Weights of a small GPT-style language model, trained from scratch on English Wikipedia.
Training: a variant of Muon for these matrices, 5967 steps.
MLP neurons of a small language model. Each row is named by its layer, matrix (up: input weights) and neuron, and shows model dimensions 96-191. Each number is 128 + 24 x the weight over its row's rms, rounded and kept within 0 to 255.
A block is one neuron, or neurons of one layer that tend to fire together. Before each block is what it responds to, as a language model described it from the Wikipedia text at the highest values.

Responds to: Noun-ending word pieces. Final subword pieces that complete common nouns, often plural or abstract, such as the -ities in opportunities, -ments in commitments, or -otion in devotion, usually before of, a comma or a period.
L5.up724 [167 121 121 123 138 125 113  79 174 122 138 138 130 139 124 138 127 134 116 150 124 164 128 106 150  99  99 104  88 134 133 119 186  81 111 115 109 166 160  96 105 126 103 176 114 129 115 162 148 114 120 146 114 151  93 127 120  98 156 148 144 113 102 106 137 107 120 151 114 100 100 120 118 133 156 177 107 128  97 136 131  97 122 123 127 175 103 120 101 134  90 127 124 100  67 126]
L5.up1496 [172 126 152 128 158 161 154 119 118  95 133 123 114 133 140 137 144 131 119 127 164 141 168 147 109  95 139 132 133 105 142 119 189 136 112 155 115 137 134 118 123 163 137 107 151 133 165 149 127 134 175 125 112 116 128 127 149 103 102  88  80 155 145 146 117 132 146  96  76  98 136 143 142  96 119 167 105 124 116 151 142 143 101 126 153 145 155  92 148 157  96  96 139 161 113 138]
L5.up1697 [134 121  83 161 140 138 156 131 125 139  99 146 112 145 133 143 124 157 141 173 118 162 122 175 129 131 138 120  99 137 124 103 110 131 127 130 123 155 120 133 170 114 132 128 153  80 150 162 141 106 121 148 143 161  86  56 117 115  94 131 156 125  57 121 128  91 136 167 112 144 120 133  93 143 115 144  71 119  99 159 132 163 101 116 140 114 131 115 133 140  57 128 112 142 117 173]
L5.up2386 [142 112 110 116 129 112 154 123 107 105 129 131 165 123 155 157 156 142 158 116 127 166 156 104 167 128 101 129 143 133 104 112 151 153  95 125 159 132 119 159 117 127 134  72 105 125 101 131 146 154 104 138 154 106  97 132 108  87 118 158  99  99  93 133 117 110 167 112 110  86 145 126 114 130 109 164 111  81 107 111  87 129 132 146 117  99 152  83 139 157 153 103 143 139 120 115]

Responds to: Verb-completing word pieces. Final pieces that complete a verb split into sub-tokens, mostly inflections like -ing, -ed, -s, -es (throwing, owns, distinguishes), also bare stems after to (consolidate, load).
L3.up462 [140 144 127  94 152 149 164 115 113 123  96 120 108 143  80 127 131 147 208 115 132 120  92 141 140 138  93 136 133 201 142 139 108 147 106 136 154 123 142  97 151 131 158 115 150  91 148 139 127 146 105  91 176 123 151  94 121 133 138 140 128 104 201 132 112 158 155 160 127 125 125 127  96 106 119 138  95 121 149 142 134 125 122 139  84 171 131 136 121 121 111 102 143  86  84 139]
L3.up532 [168 134 171  87 128 109 150 146  98 147 135 118 152 157 133 126 145  97 138 153  82 127 155 169 112 138 165 146 153 125 154 128 152 134 127 129 125 131 140 142  97  89 132 123  76 157 154 107 168  78 122 109 142 128 113 115 164 129 157 130 109 125 135 130 151  61  78 131 147 151 111  78 135 145  74 139 190 113 165 121 143 102  98 157 139 136 120 168 126 120 121 139 127 138 123 112]
L3.up670 [143 100 103 135  93  86 121  77 159 124  84 112 146 116 165 148 132 101 107 133  99  89 125 154 107 140 145 132  93 104 121 132 158 175 110 131 127  77  92 107 109  90 116 133 129 113 118 165 111 151 134 148 129 100 104 121 123 124 107 157 137 145 142 170 132 112 113 179 144 137  81 129 122 200 118 140  84 175 147 155 162 153  76 125 156 105 154 139 121 168  96 132 131 118 147 122]
L3.up798 [181  77 121 137 154 157 126 120 134 132 115 144 111 111 161 163 137 114 133 180  99 134  87 168 176 160 111 130 160 161 143 128 115 148 105 141  74 140 132 133 152 130 130 136 145 127 133 104 129 100 132 107 132 120 115 112 140 156  83 119 133 164 149 153  94 148 125 137  89 105  93  99 137 122  75 121 126 124 128 149  92 152 107 127 117 130 150  99 135 140 135 105 147 186 103 123]
L3.up1154 [133 105 157 132 153 119 106 170 129  95 127 142 146 119 106 109 195 132 116 151 142 150 149 146  73 166 165 111 127 141 145 124  90 159 134 141 141 170 133 109 137 130 124 122 161 128 128 132 144 118  97  96 145 143 121  69 115 155 101 145 117 143 147 120  97 139 117 150 147 143 117 111 146 134 139  87 124 130 106 135 100 180  90 176 121 107 126 143 120 152 117 137 140 162 153 161]
L3.up1245 [167 138 124  64 154 164 129 163  89 132 126 117 124 110 115 137 157 174 113 132  70 171 141 155 126 120 139 101 116 132  72 115 108 151 157 117 125  89 100  87 111 148 164  89 144 157 136  90 134 133 148 157 127 124 107 159 109 135 131 176 117 108 140 163 140 134  84 143 125 201 143 164 130 163 133 131  91 103 138 113 133 119 108 176  96 122 174 136 119 116 161 110 119 125 147 126]
L3.up1429 [136 147 154 140 145 121 103 162 158 154 105 114 110  65 124 138  90 112 140 120 115 152 164 168 166 128 146 128 151 128 117 147  80 131 132 110 140 147 126 140 133 143 160 123 124 133 118 103 155 141 137 115 122  88  99 138 109 119 107 133 113 120 146 120 130 116 152  79 108 140 134 105 125 123 147  62 120 133 119 146 126 134 105 115  86 133 164 151 171 152 110 121 132 160  98  81]
L3.up1459 [146 155 132 152 105 135 110 131 124 150 154 146 137 107 102 148 126 156 167 119 109 138 103 144 117 126 137 127 152 150 146 129 118 106 148 150  86 145 135 132 154 107 127 164 148  90  96 135 141 121  87 107 133 112 177 157 163 149 103 179  81 156 133 167 106 154 115 107 117 171 119  86 131 153 150 161 130 129  90 120 163 119  95 124  91 137 136 110 144 122 101 144 124 100 131 115]
L3.up1517 [176 122 103 120 131 162 140 125 167  92  98 115 126 117 115 147 134 100 153 102 104 163 139 107 116 149 165 151 161 140 151 150 123 127 122 147  77 171 112 101 175 126 157 121 154 140  97 104 121 134 144 118 108 162 163 123 141 126 160 127 154 119 165 116 159  98 140 118 134 128  88  84 188 117 167 125 122  95 102  80  90 107 132 145 132 110 109 109 120 140 157  95 115 146 128 177]
L3.up1655 [163 114 113 123 127 165 167 141 117 114 146  91 101 144 147 134 116  90 135 135  97 114 146 167 134 157 155 163 136 136 136  98 148 112 134 164 104 152  74  87 154  73 155 113 112 115 132 140 150  60 112 127 137 135 150 133 136 154 140 138 123 116 169 143 131 136 126  86 179 175 140 130 124 117 132 105 122  92 133 152 121  99 130  94  94 154 100 112 147 114 125 122 135 108 170 152]
L3.up1714 [144  74 141 124 113 165 130 114 149 112 158 128 123 112 133 116 151 104 133 126 136 121 129 127 135 115 167 141  78 126 132 103 151 147  99 161 123 153 130  97 147 131 194 143 133 130 144 149  95 114 124 149 133 156 142 141 133 164 141 112 162 140 117 163  94 143 125 135 145 152 159 146  73 119 127 122 113 124 109 125 175 118 114 100 106 166 113 151 159 147 141 138  85 115 155 143]
L3.up1830 [109 133 107  98 188  99 111 154 118 166 111 175 127 122 124 171 135  98 113 127  95 138  90 105 111 116 163 158 126 133 167 157 161 123 111 147 107 101  89 135 108 125 131  95 112  98  99 100 177 107 132 126 128 144 111 130 142 153  84 127 155 140 104 149 147 145 117 123 112 133 156 136 144 150 168 105 159 117 116 131 103 125  76 160  98 117 136 143 153 116 109 134 152  71 123 125]
L3.up1993 [120 148 119 127 144 134 141  84 118 112 155 102 112 114 155 123 172  66 112 178 149 108 120 135 133 141 153 146 118 113 134 114 134  91  92 128  95 148 144 123 136 131 128 178 153 144 131 120 133  81 159 158 140 113  98 131  87 161 115  95 147 161 148 113 137 112 122 141 139 138 121 109 154 104 186 124 106 120 117 103 151 106  83 127 110 175 153 145 125 130 115  73 152 102 106 135]
L3.up2163 [125 123 116 131 119 142 154 165 161 142 106 118 121 158 115 147 138  87 101 130 155 176 102 144 120 151 140  98 130 137 144 128 116 135 164 105  71 104 106 122  98  88 138 108 135 154 135 172 126 147 156 127 148  98 117 115 114  93 134  99 140 140 130 172 111 109 131 147  95 153 104 178 106 188 105  83 136 128 137 132 117 118 116  98  77 129 124 110 155 137  99  60 132 142 122 143]
L3.up2455 [ 73 137 151 111 104 120 122 174 113 128 186 114 152 105 124 152 126 106 171 137  78 123  97 181 132 102 140 119 167 117 150 132 145 155 118  78  86 134 101 120 153 116 196  84 160 157 113 103 146 163 124 118 133  94 120 151 116 137 117 108 132 152 119 164 120 132 142 128 169 140 114 160 127 146  99  79 154  55 166 100 136 124 118 136  87 144 121 131 114 100 150 117  94 133 129  92]
L3.up2474 [157 125 106 130 133 104 143 127 134 148 118 142 135 116 117 125  64  82 106 137 144 110 107 112 145  99  82  98 129  96 153 180 120 157 134 154 118 120 124  93 141 183 113 130 164 146 103 106 113 142 128 101 124 111 155 172 132 154 136 113  70 142 149 102 130 125 139 122 101 124  92 124 145 112  93 177 101 143 118 116  89 144 151 154 135 156  92  79 109 132 132 126 160 140 139 150]

Responds to: Transitive main verbs. Main verbs, often their final piece like -ed, -ing, -es, right after a named subject and before an object or that-clause, e.g. announced, reiterated, found.
L5.up48 [115 127  97  97  89 107  77 114 121  75 143 152 140  95 111 143 132  99 109 151 138 134 111 152 117  78 157 111 137 136 134  68 143 148 104 141 157 101 105 126 134 154 123  94 130 126 112  69 143 114 173 124 127 109 121 127 137 154 113  81 140 123  94 147 119  99 103 172 160 188 112 147 130 149 125 135 148 146  86 129 137 163 128 179 127 158 140 104  76 148 145 130 130  91 138 140]
L5.up1804 [136 100 113 152 117 169  73 137 133 121 122 128 172 103 105 145  98  95 177 126  92 130 141 138 135 168 186 153 123 161 108  93 166  94 120  51 171 138 105 124 174 110 112 114 146 157 103  98 132 115 145 150 103 131 113 127 134 134  94 116 133 143  89 163 167 128 132 131  98 156 129 102  92 163  94 130 133 105 111 131 115 115 121 144  83 121 113 116 123 144 124 125 136 170 123 139]
L5.up1842 [151  87 147 145  99 155 119 125 137 146 110 150 143 112 124 141 122 138 127 123 156 128 154 194 137 132 124 104 146 131 132 131 140 126 126 108 152 101 133 153 134 155 112 179 128 129 119 158 117 152 154 140 149 164 114 142 140 138 127 123 131 118 138 145 112 129 132 165  98 182  98 127  99 123  89 114 126 123 104 142 114 149 108 137 173 155  99 135 121 149 127 117 127 145 153 183]
L5.up1957 [151 118 133 120 109 143 121 128 106 172 107 165 154 164 147 169 191 143 139 117 127 128 112 133 138 183 128 159 101 127 109 132 123 123 143  97 127 146  94 131 123 119 143 156 106 110  90 126  83 113  90 131 155 148 108 163 112 112 145 111 126 136 122 129 117 120 133 150  96 159  94 161 106 153 113 102  98 116 146  94 139 147 154  96 146 133 116 162 117 112  98 154 116  97 116 146]

Responds to: Gerund/participle -ing endings. The -ing suffix or whole -ing word closing a gerund or participle, often opening a clause, e.g. Taking advantage, holding, going undrafted, cutting off.
L2.up1003 [185 117 115 137 149 191 167 102  98 119 152 101 165 146 135 171 128 122 119 154 130 131 164 157 121 116 118 146  79 144 110 147 128 121 104 145 127 128 124  92 132 170 166 179 134 119 117 121 141  79 158  86  68 148 110 127  98 132 101  98  93 153 156 141  89 116 122 142 133 119 126 137 109 124 145 123 136 118 134 104 116 129  98 111 119 121 158 123 142  99 141 134 128 149  98 121]

Responds to: Word-start fragment pieces. Short first pieces of a longer word split into pieces, mostly after a hyphen, opening quote or bracket: self-'p'ublished, highest-'g'rossing, "'ent'hralling".
L3.up219 [121 114 100 164 135 146 126  86 125 114 122 102 107 126 121 151 163  73 145  97 123 132 152 145 120 133 137 155 143 132 161 125  96  71 146 128 152 141 135 143 149 174 132 165 142  98  81 120  99 127 150 117 105 120 130 165 129 137 102 145 153 111 118 115 106 142 159  92  82  98 140 179 172  89 127 118 129 106 156  87 177 124  84 123 105 151 137 165 115 122 121 125 124 122 154 132]
L3.up238 [164 137 128 138 122 135 107 104 150 161  90 120 137 116 135  80 103 111 141 145 153 113 120 138 132 133  75 133 123 129 124 118 130  95 119 166 135 110 123 105 175 117  83  97 128 116 136 121  69 126 108 132 116  87 133  92 141 136 151 122 107 150 160 129 124 130 113 126 134 156  87  82  91 102  88 121 162 121 129 158 132 128  96 143 112  87 116  97 124 134  95  92 155 135 124 120]
L3.up365 [105 158 101 137 156 148 110 100 158 123 122 126 137 136 127 105 142 113 189 112 113 147 133 107 127 126 110 129 106 106 118  89 109 156 149 111 159 120 109  93 107 147 161 124 130 131 108 133 119 110 179 179 112 123 126 114 118 159 122 127 112 120 138 173 119 138 160  96 137 156  91  85 116 137 142 124 144  97 114 116 146 136 153 115 130 123 136 109 101 120 124 137 129 157 137 138]
L3.up400 [160 116 140 119 194 126  83 134 130 130 151 133 154 120 117 110 133 103 135 164 128 131  98 110 118 155 131 129 149 143 166  98 117  88 160 128 125 127  64 140 108 142 121 110 100 135 164 109 104 102 136  97 110 106 112 121 147 116 111 129 136 154 140 147 139 134 155 146 124 107 116 131 148 132 149  83 149  88 148  96 138 135  95 115 186 107 109 120 150  80  87 151 189 123 128 132]
L3.up792 [108  77 118 116  82 114 103 102 106 146  91 128 113  71 133 116 133 159 119 130 117 138 100  97 140 143  88  98 103 107 130 150 124 164 132 118 113 125  91 107 155 120  87 113 131 167 129 144 156 104 130 139 130 154 117 154 159 147 113 108 151 161  65 138 138 132 137 120 104 200 160 138 139 162 173 116 147 157 115 133 122 171 138 141 146 118 127 184 107 157  73 145 117 118 170 136]
L3.up919 [138 136 131 133 153  93 132 127  81 133 150  92 150  97 146 135 129 127 162 165 111 136 150 127  98 123 172 138 122 122  90 125 108 170 173 125 135 151 119  86 102 115  93 160 108 115 137 115 144 130 127 144 136 133 147 166 182 102 174 140  85 134 127 125 137 118 117 143 109 111 116 106 145 120 133 144 131  99 106 151 157 144  96 121 105 155 110 168 152  67 140 102 138 101  97 144]
L3.up1427 [ 95 143 120 147 154 106 140  98 135 125 145 148 113 150 125 122 129 139 151 160 150 159 131 112 142 149 133 110 178 124 139 148 121 108  95 129 161 155 139 162 108 136 118 169 157  94 142 137 118 135 102  97 140 107 165 158 117  78 127 130 134  94 115 142 186 161 127  92  97 146 125 141 143  98 120  88  98 120 140 139  81 112 149 166 121 125 119 115 148 142 139 153 156 132 138 113]
L3.up1585 [159  98 160  97 127  85 155 118 116 124 143  80 117  95 162 124 126 111 140 111 131 128 129 101 138 136 135 139 101 151 125 194 138 113 148 118 110  93  98 136 116 154 121 126 138 114 130 143 112 143 152  88 134 132 114 181 183 131 116 125 169 181 100 147 147 140 156 120 142 172 102  85 103 119  99  96 144 147 110 122 104 110 120 127 124 148 116 118 116 144 142 142 150 152 115 152]
L3.up1588 [128 134 104  83  59  95 116 171 123 142 122  79 123 121 121 123 141 124 110 133 122 130 114 124 127 109 124  93 134 145 131  98  99 108 135 116 107 166 116 124 147 142 167 102 131 125 121 144 133 130 143 166 133 145 111 122 137 135  84 146 113 109 129 152  69 152 122  90 141 123 110 139 109  91 152 136 111  97 119  98 113 101 158  89 135 140 123 140 111 148 121 108 143 126  95 121]
L3.up1766 [138 101 148 141 131 132 123 138 115 121 144  73 172 106 107 151  94 159 131 135 152 119 102  81 120 159 115 115 122 120 134 196  93 123 122 158 117 101 101  88 111 155 134 102 129  88 105 196  77 138 144  82 120 106 107 113 143  87 153 145 120 157 116 119 152 182 151 105 134 134 109 101 171 149 124  95 124 136 149 137  80 125 119 143 109 111 154 132 132 139 104 139 166 124 101 151]
L3.up1808 [102 108 158 141 131 132 133 143 129  97 125 132 178 129 140  79  87 121 125  61  81  91 111 126 139 139 146 109 138 160 123 126 134  74 103 160 186 137 132 138 146 116 136 109 140 123 119 119 125  93 117 118 123 123 108 153 214 151 111 115 162 103  93 167 153 156 103 157 154 137 107 120  95  85 164  95 130 167 119 145 123 143 142 129 148 142  98 157 150 170 133 107 147 109 112 137]
L3.up1920 [146 148 138 152 153 152 132 110 112 165 118 142 199 147 121 165 121 122 113 138 128 115 135 165 123 151 169  91 111 142 105 128  65 128 132 136 151 140 103  98 162 106 181 141 148 149  88 108 133 119 174  89 153 125 103  89 162  89 122 143 129  42 119 111 174 124 126  93 163 142 139 105 165  92 185  90 125 181 130  84 129 112 131 105 118 102 142 141 141 110 114 114 129 134 107 181]
L3.up2093 [166 167 123 132 117 118 123 131 101  97 149 124 102 122 183 138 144 108 112 137 133 150 108 166 147 122 159  89 116 136 123 152 140 114 109 104  79 121 103 115 172 121 112 113 136 100 144 174 143 120 161 145 151 124 121 130 211 114 188  68 147 154 103 104 174 141 132 126 141 143 101 112 113 145 148 115 155  98 100 112  82 151 121 140 130 133 111 158 129 122  88 146 145 127 138 116]
L3.up2210 [128 108 129 132 104 116 147 165 118  99 160 129 145 112  89 161 167 130 113 139 139 107 116  96  94  81 134 106 149 123 159 155 124 105 132 130 148 110 132  93 155 120 109 114 119 129  99 150 132 102 131 150 136 140 155 185 150 110 171  59 136 120 125  97 145 162 156 104 128 140 128 126 139 136 119 124 106 113 107 117 154 118 137 116 142 120 131 116 140  84 127 121 153 110 122 117]
L3.up2518 [ 96 113 129 113 174 129 108 105 148 138  96 134 165 149 133 151  85 101 115 141 135 120 121 127 134 163 122 111 124 151 156 151  81 128 117  79 142 135 119 146  99 133 141 148 131 150 129 170 102 115 113 130  97 112 162 149 116 119 123 151 162 126 126 148 153 102 125 129 134 165  98  72 119 102 126 139 114 144  93 113 142 131 148 158 107 108 130 127 101 112  83 134 144 105 147 148]
L3.up2523 [133 178 134 120 143 133 126 118 119  91 130  99 146 139 113  99 130 128 154 168 126 126 116 107 144 128 150 115 115  85 133 146  86  65  99 150 153  78  94 103 114 109 133 138 147 126 119 167 153 101 100 170 144 108 145 169 111  99  76 111 153 132  97 128 145 153 132  96 136 144 150 193 143 119 168 166 112 111 122 128 105 133 128 105 119 118 108 148 121 114 128 136 146 126 162 107]

Responds to: Mid-word subword fragments. Short subword pieces inside a longer word, split between other pieces in varied prose, e.g. watch-do-g, news-lett-er, consp-ira-cy, intelli-gen-ce.
L5.up1537 [129 143 119 102 123 127  70 104 104 138 119 131 161 106 150  93 150  98 123 113 150 135 126 127 146 113 135  72 126 111 123 143  70 173 102 147 110 136 111 175 144  84 114 103 106 124 152 144 123 108 170 139 114  91 142 162 126 129 141 125 112 154 119 160 178  80 156 126 115 137 128 158 131  82 103 154 129 146 129 122 132  92 101 122 171 138  85 160  77 154 162 158 142 146 148 131]
L5.up1655 [ 99 113 105  86 114 144 114 149 130 106 128 119  88 105 137 115 147 124 114 112 109 100 129 153  94 165 153 117 144 124  95 114 130 127 123 121 129  86  91 161 115 107 123 107 102  94 117 102 140 115 141 150 107 138 128 161 152 142 152 114 105 144 113 146 136 124 123 119 128 153  61 127 151 114 157 156 119 149 132 153 141 121 127 137 110 132 129 156 111 161 123  99 124 202 122 128]
L5.up1827 [133 133  96 113 131 143 138 113 120 146 140 144 141 134 128 122 122 122 130 168 175 108 130 183 116 121 122 146 111 173 141 116 134 106 146 137 134 147 159 150 123 107 141  85 147  80 124  91  87 145 132 131 167 137  95 140 156  99 119 122 108 123 149 158 139  76 116 157 116 112 135  94 124 144 118 142 117 139 115 132 114 127 132 190 177 146 102 105 150 130 134  76 111 170 135 117]
L5.up2143 [174 150  95  75 160  88 127 125 151 148 125 109 122  65 134 118 114 132 105 110 114 102 129 133  87 124 126 141 114 116 149  82 127 126 123 163 129 198 129 139 145  70 131 113 147  95 104 125 119 139 151 128 130 148 100 156 160 102 125 151 166 110 156 188 125 141 166  99 146 163 145 118 131 107 145 108 161 125  77 110 122 106 109 130 155 149 123 130 118 107 120 135 146 133 147 139]

Responds to: Word-final noun suffixes. Last sub-word piece that completes a noun split across tokens, such as -ion, -s, -ment, -ity (cultivati-on, deb-ts, clos-ure), often before of or punctuation.
L3.up24 [142 153  93 102 121 163 118 113  99 119 166 142 153 119 157 138 157 126 121  91 102 187 117 143 153 136 128 140 160 133 128 100 137 158 125 152 107 122 147 150 107 128 120 112 125 132 128 154 111  95 131  61 139  70 145  93 131 117  98 164 117 145 138  71  99  98  82 153 126 117 138  94 155 123 108 133 106 116  84 151 117 138 168 136 119 107 131 132 142 108 125 122 152 151  97 131]
L3.up118 [ 99 109 123 106 107 143 123 125 136 117 123 159 114 136 148 111 132 125 148 105 146 160 153 118 180 120  77 155 155 131 133 150 114 121  93 125 101 104 119 118 161 156 141 160 145 143 122 144 125 154 131 110 137 149  95  90 108  64 126 100 127 130 100 111 103 123 134 112 131 116 124 120  89 112  73 127 129  83 106 137 120 122 161 114 143 189 116 127 146 117 134 117 119 113 167 126]
L3.up206 [141 124 129 147 156 132 169 115 133 126 125  95 108 128 134 135  96 103 147 125  92 147 155 105 105 132 165 108 128 116 106 125 108 181  94  94 138 188 103 139 115 137  91 114 108 133 126 165  86 141 122 128 106  94 106 133 109 115 137 124 120  93 148 120 112  85 134 136 127 105 120 140 127 204 146 122 138 113 130 154 128 171 134 119 107 118 141 121 117 120 128 141 159 159 142 122]
L3.up236 [114 154 154 101 182 107 140 106 129 122 132 144 159 123 150 118 103  87 144 142 138 146 117 137 142 100 121 143 143 121 136 117 160 139  86  91 163 119 150 130 114 146 137 151 125 135 128 136 161 126 143 135  93 117 140  95 108 130 153 173  83 100 142 128 118 124  92 104 126 126 139 133 167 150 154 136 134 157  85 142 127 160 193 135 157 135 118 122 139 120  94 128 119 136  96 159]
L3.up371 [129 143 122 117 121 159 109 132 144 109 141 124  82 117  96 107 119 142 105 124 186 123 188 121 150 140 177 140 154 150  99 119 158 141  97 159 112 163 156 128 154  97 124  95 144 183 119 142 113 100 112 141 102 112  97 138 150 133  97 115 154  96 168  97 137 144 139 143  89 141 108 175  81 135  86 146 155 149 130 133 125 149  90 122  99 122 152 103 168 134 118 119 150 141  88 149]
L3.up440 [114 146 128 130 125 153 119 135 145 142 169 171 185 115 104  88  93 112 126 127 109 110 142 108 144 161 170  80 126 150 141 103 136 126 127 145 136 144 122 185 109 149  95 111 145 136 121 111 139 136 125  91 150 112 157 124 135 156 143 110 141 105 107 111  60 118 139 139  99 117 145 145 138 145 131  82 144 147 132 109 149 145 125 142  88 171 137 111 132 126 162 134 111 154  94 145]
L3.up873 [141 114 113 131 114 117 155 173 117 139 116 126 165  63 146 137 130 121 119 141 136 161 149 127 133 156 116 158 130 165 117 152 169 126 146 134  84 161 129 158 121  46 119 109 103  75 145 137 152 127 132 137 156 114 138 143 116 149 141 127 152 128 169  89  59 113 128 120 189 142 151 139 136 173 126 119 149 119 145  88 162 107 152 114 118 161 140 141 145 124 122 110 120 154 113 164]
L3.up1012 [124 104 108 107 149 120 136 131  95 180 123 149  98 179 102 115 132  89 106 114 154 138  98 133 146 116 109 130 155 129 138 126 135 149 108 167 130 122 154 140 129 124 146 141 158 113 158 149 108  92 108  94  94 106 143 107 120 105  88 105 121 135 122 155 123  88 113 130 120 135 153 135  83 146  95 136 116 136 141  89 114 149 169 137 128 135 114 161 132 133  91 144 149 132 106 149]
L3.up1172 [169 124 103 114  99 144 163 142 129 130 119 120 151 154 127 133 120 113 151 125 166 153 113 108 142 172 139 137 121 122 128 155 123 127 139 154 149 113 144 144  81 128 140 112 133  97 158 157 136 129 123 135  79 129 117 112 104  85 111 121 115 143 140 160 104 102 137 143 148  85 124 134 144 127 167 166 141 101  95 144 120 106  75 109  93 119 152 170 142 132  80 168 142 101 106 164]
L3.up1332 [105 128 135 137 120 153  83 122 183 149  88 160 124 114 129 164 124 114 124 169 111 150 147 106 195 131 149 114 126 125 119 131 127 173 133 104 136 133 116 133 125 136 103 134 122  73  85 122 115 103 162 136 175 139  58 160 129 173 107 154 110 118 118 162 127 137 105 167 122 119 120 147 116 179 131 116 125 103 101 147 110  78 111 104 116 138 152  74 139 167  83 125 132 116 114 161]
L3.up1380 [169 128 120 116 111  69 122 148 132 153  76 128 152 126 165 107  88 124 116 152 118 173  80 137 155 143 120 157 125 132 102 113  80 131 152 148 147 128 140 136 113 149 127 164 100 137 106 131 134 114 155 102 170 134 129 114 144 147  94 104  84 124 148 151 109 110 114 106 134 113 108 124 108 130 108 178 100 133 103 148 147  97 140  77 167 160 129 134 148 165 104  98 166 161 119 131]
L3.up1458 [153 124 144 133 138 118 126 134 136 144 128 177 132 117 180 109 126 134 125 109 138 168 153 110 139 125 157 144 142 136 163 138 103 139 120 127 139 117 117 160 116 120 137 114 108 113 137 120 107 138 140 132 149 100 119 118 124  93 108  98 117 103 120  74 108 124 135 175  90  81 104 123 146 110 120 163 173 111 131 148 144 130 144 107 167 145 132 143 166 156 116 185 135 129 136 156]
L3.up1519 [148 156  97 113 147 181 109 104 115 134 150 111 116 159  93 114 105 168  86 124 116 129 155 107 128 151 114 170 117 153 104 158  96 136 109 143 115 111 139 123 165 110 142 128 103 158 181 120 133 126  86 182 138 131 150 105 139 127 104 134  98 119 145  96 117 106 178 192 110 121 156 113 120 146 175 147 115 129 151 113 175 152 117 143 123 112 155 167 111 119 103 144 114 148  77 131]
L3.up1872 [165 142 191 102 157 127 157 122 139 122 122 122 148 148 170 127 156 149 107 133 113 123 100 131 127 172 143 147 117 128 151 122 147 103 111 129 141 153 123 150 137 138 134 196 135 137 131 109 173 130 132 122 150 118 122 109  90 106 112 136 121  88 136 117 108 126 127 140 129 162 141 152 159 108 161 121 117 127 127 157 130  99 132 143 146 126 102 104 124 162 101 119 127 125 100 146]
L3.up1876 [107 133 111 152 130 110 129 124 117 124 122 141 103 131 118 145 184  88 109 111 131 163 134 154  98 122 164 121 134  91 111 146 107 127 146 154 111 139  87 175 160 105 142 150  96 135 158 163 117 141 145 114  95 119  98 133 148 104 117 117 116 145 154 122  89  74 150 108 130 153 142 101 157 131 116 168  59 111 158  65 128  99 109 130 155 117 133 162 151 128 101 104 105 132 130 113]
L3.up2347 [ 91  98 109 180 140 102 147 127 111 116 137 142 138 153 136 145 153 134 100 173 162 142 126 103 157 107 122 130 117 121 103  79 140 135 135 109 152 102 137 183 154 134 116 115 175 149 168 171 142  58 140 173 110 102 147 134 114 152 118 146  84 120 100 141 154 149 118 142 112 112 123 140 157 130 138 156  97 177  80 144 117 127 149 118 137 131 113 142 158 132 116 117 147 143  92 146]

Responds to: Mid-word fragment pieces. Short single-letter or two-letter pieces inside a longer word split by the tokenizer, especially names, abbreviations and math, such as the d in dt, Djur-g-årdens, fille-d.
L2.up1687 [122 118 113  97 117 117 129  89 136 116 161 133 147 130 153 100 121 136 131 110 108 119 150 132 149 171 129 152 159 154 169  97 119  96 127  85 163 176 105 134 135 112 160 139 138 110 119 148 139 108 151 131 131  90 122 145 113 131 162 149 150 148 117 125 122 152  97 139 149 120 115 109 170 127 136 116 164  92 141 141 115 109 137 110 140 137 139 101 151 135 128 145 101 106 117 104]

Responds to: Plural noun endings. Word-final plural suffix pieces on nouns split into subword tokens, such as -ions in factions, -ures in Structures, -ors in survivors, -es in successes.
L2.up1386 [103 155  86 183 136 160 144  84 102 140 166 120 158 123 169 136 100 143 110 142 130  99 139 139 151 148 130 137  73 121  98  93 120 155 105  98 131 136 139 111 152 153 110 146 153 113  71  98 124 138 138 147 121 129 105 151 110  88 134 100 155 145 160 131 123 112 165 138 143 162 137 125 135 113 141  97 151 126 108 137 144 158 142 130 148 112 150 112 136 116  61 140 133 125 135 146]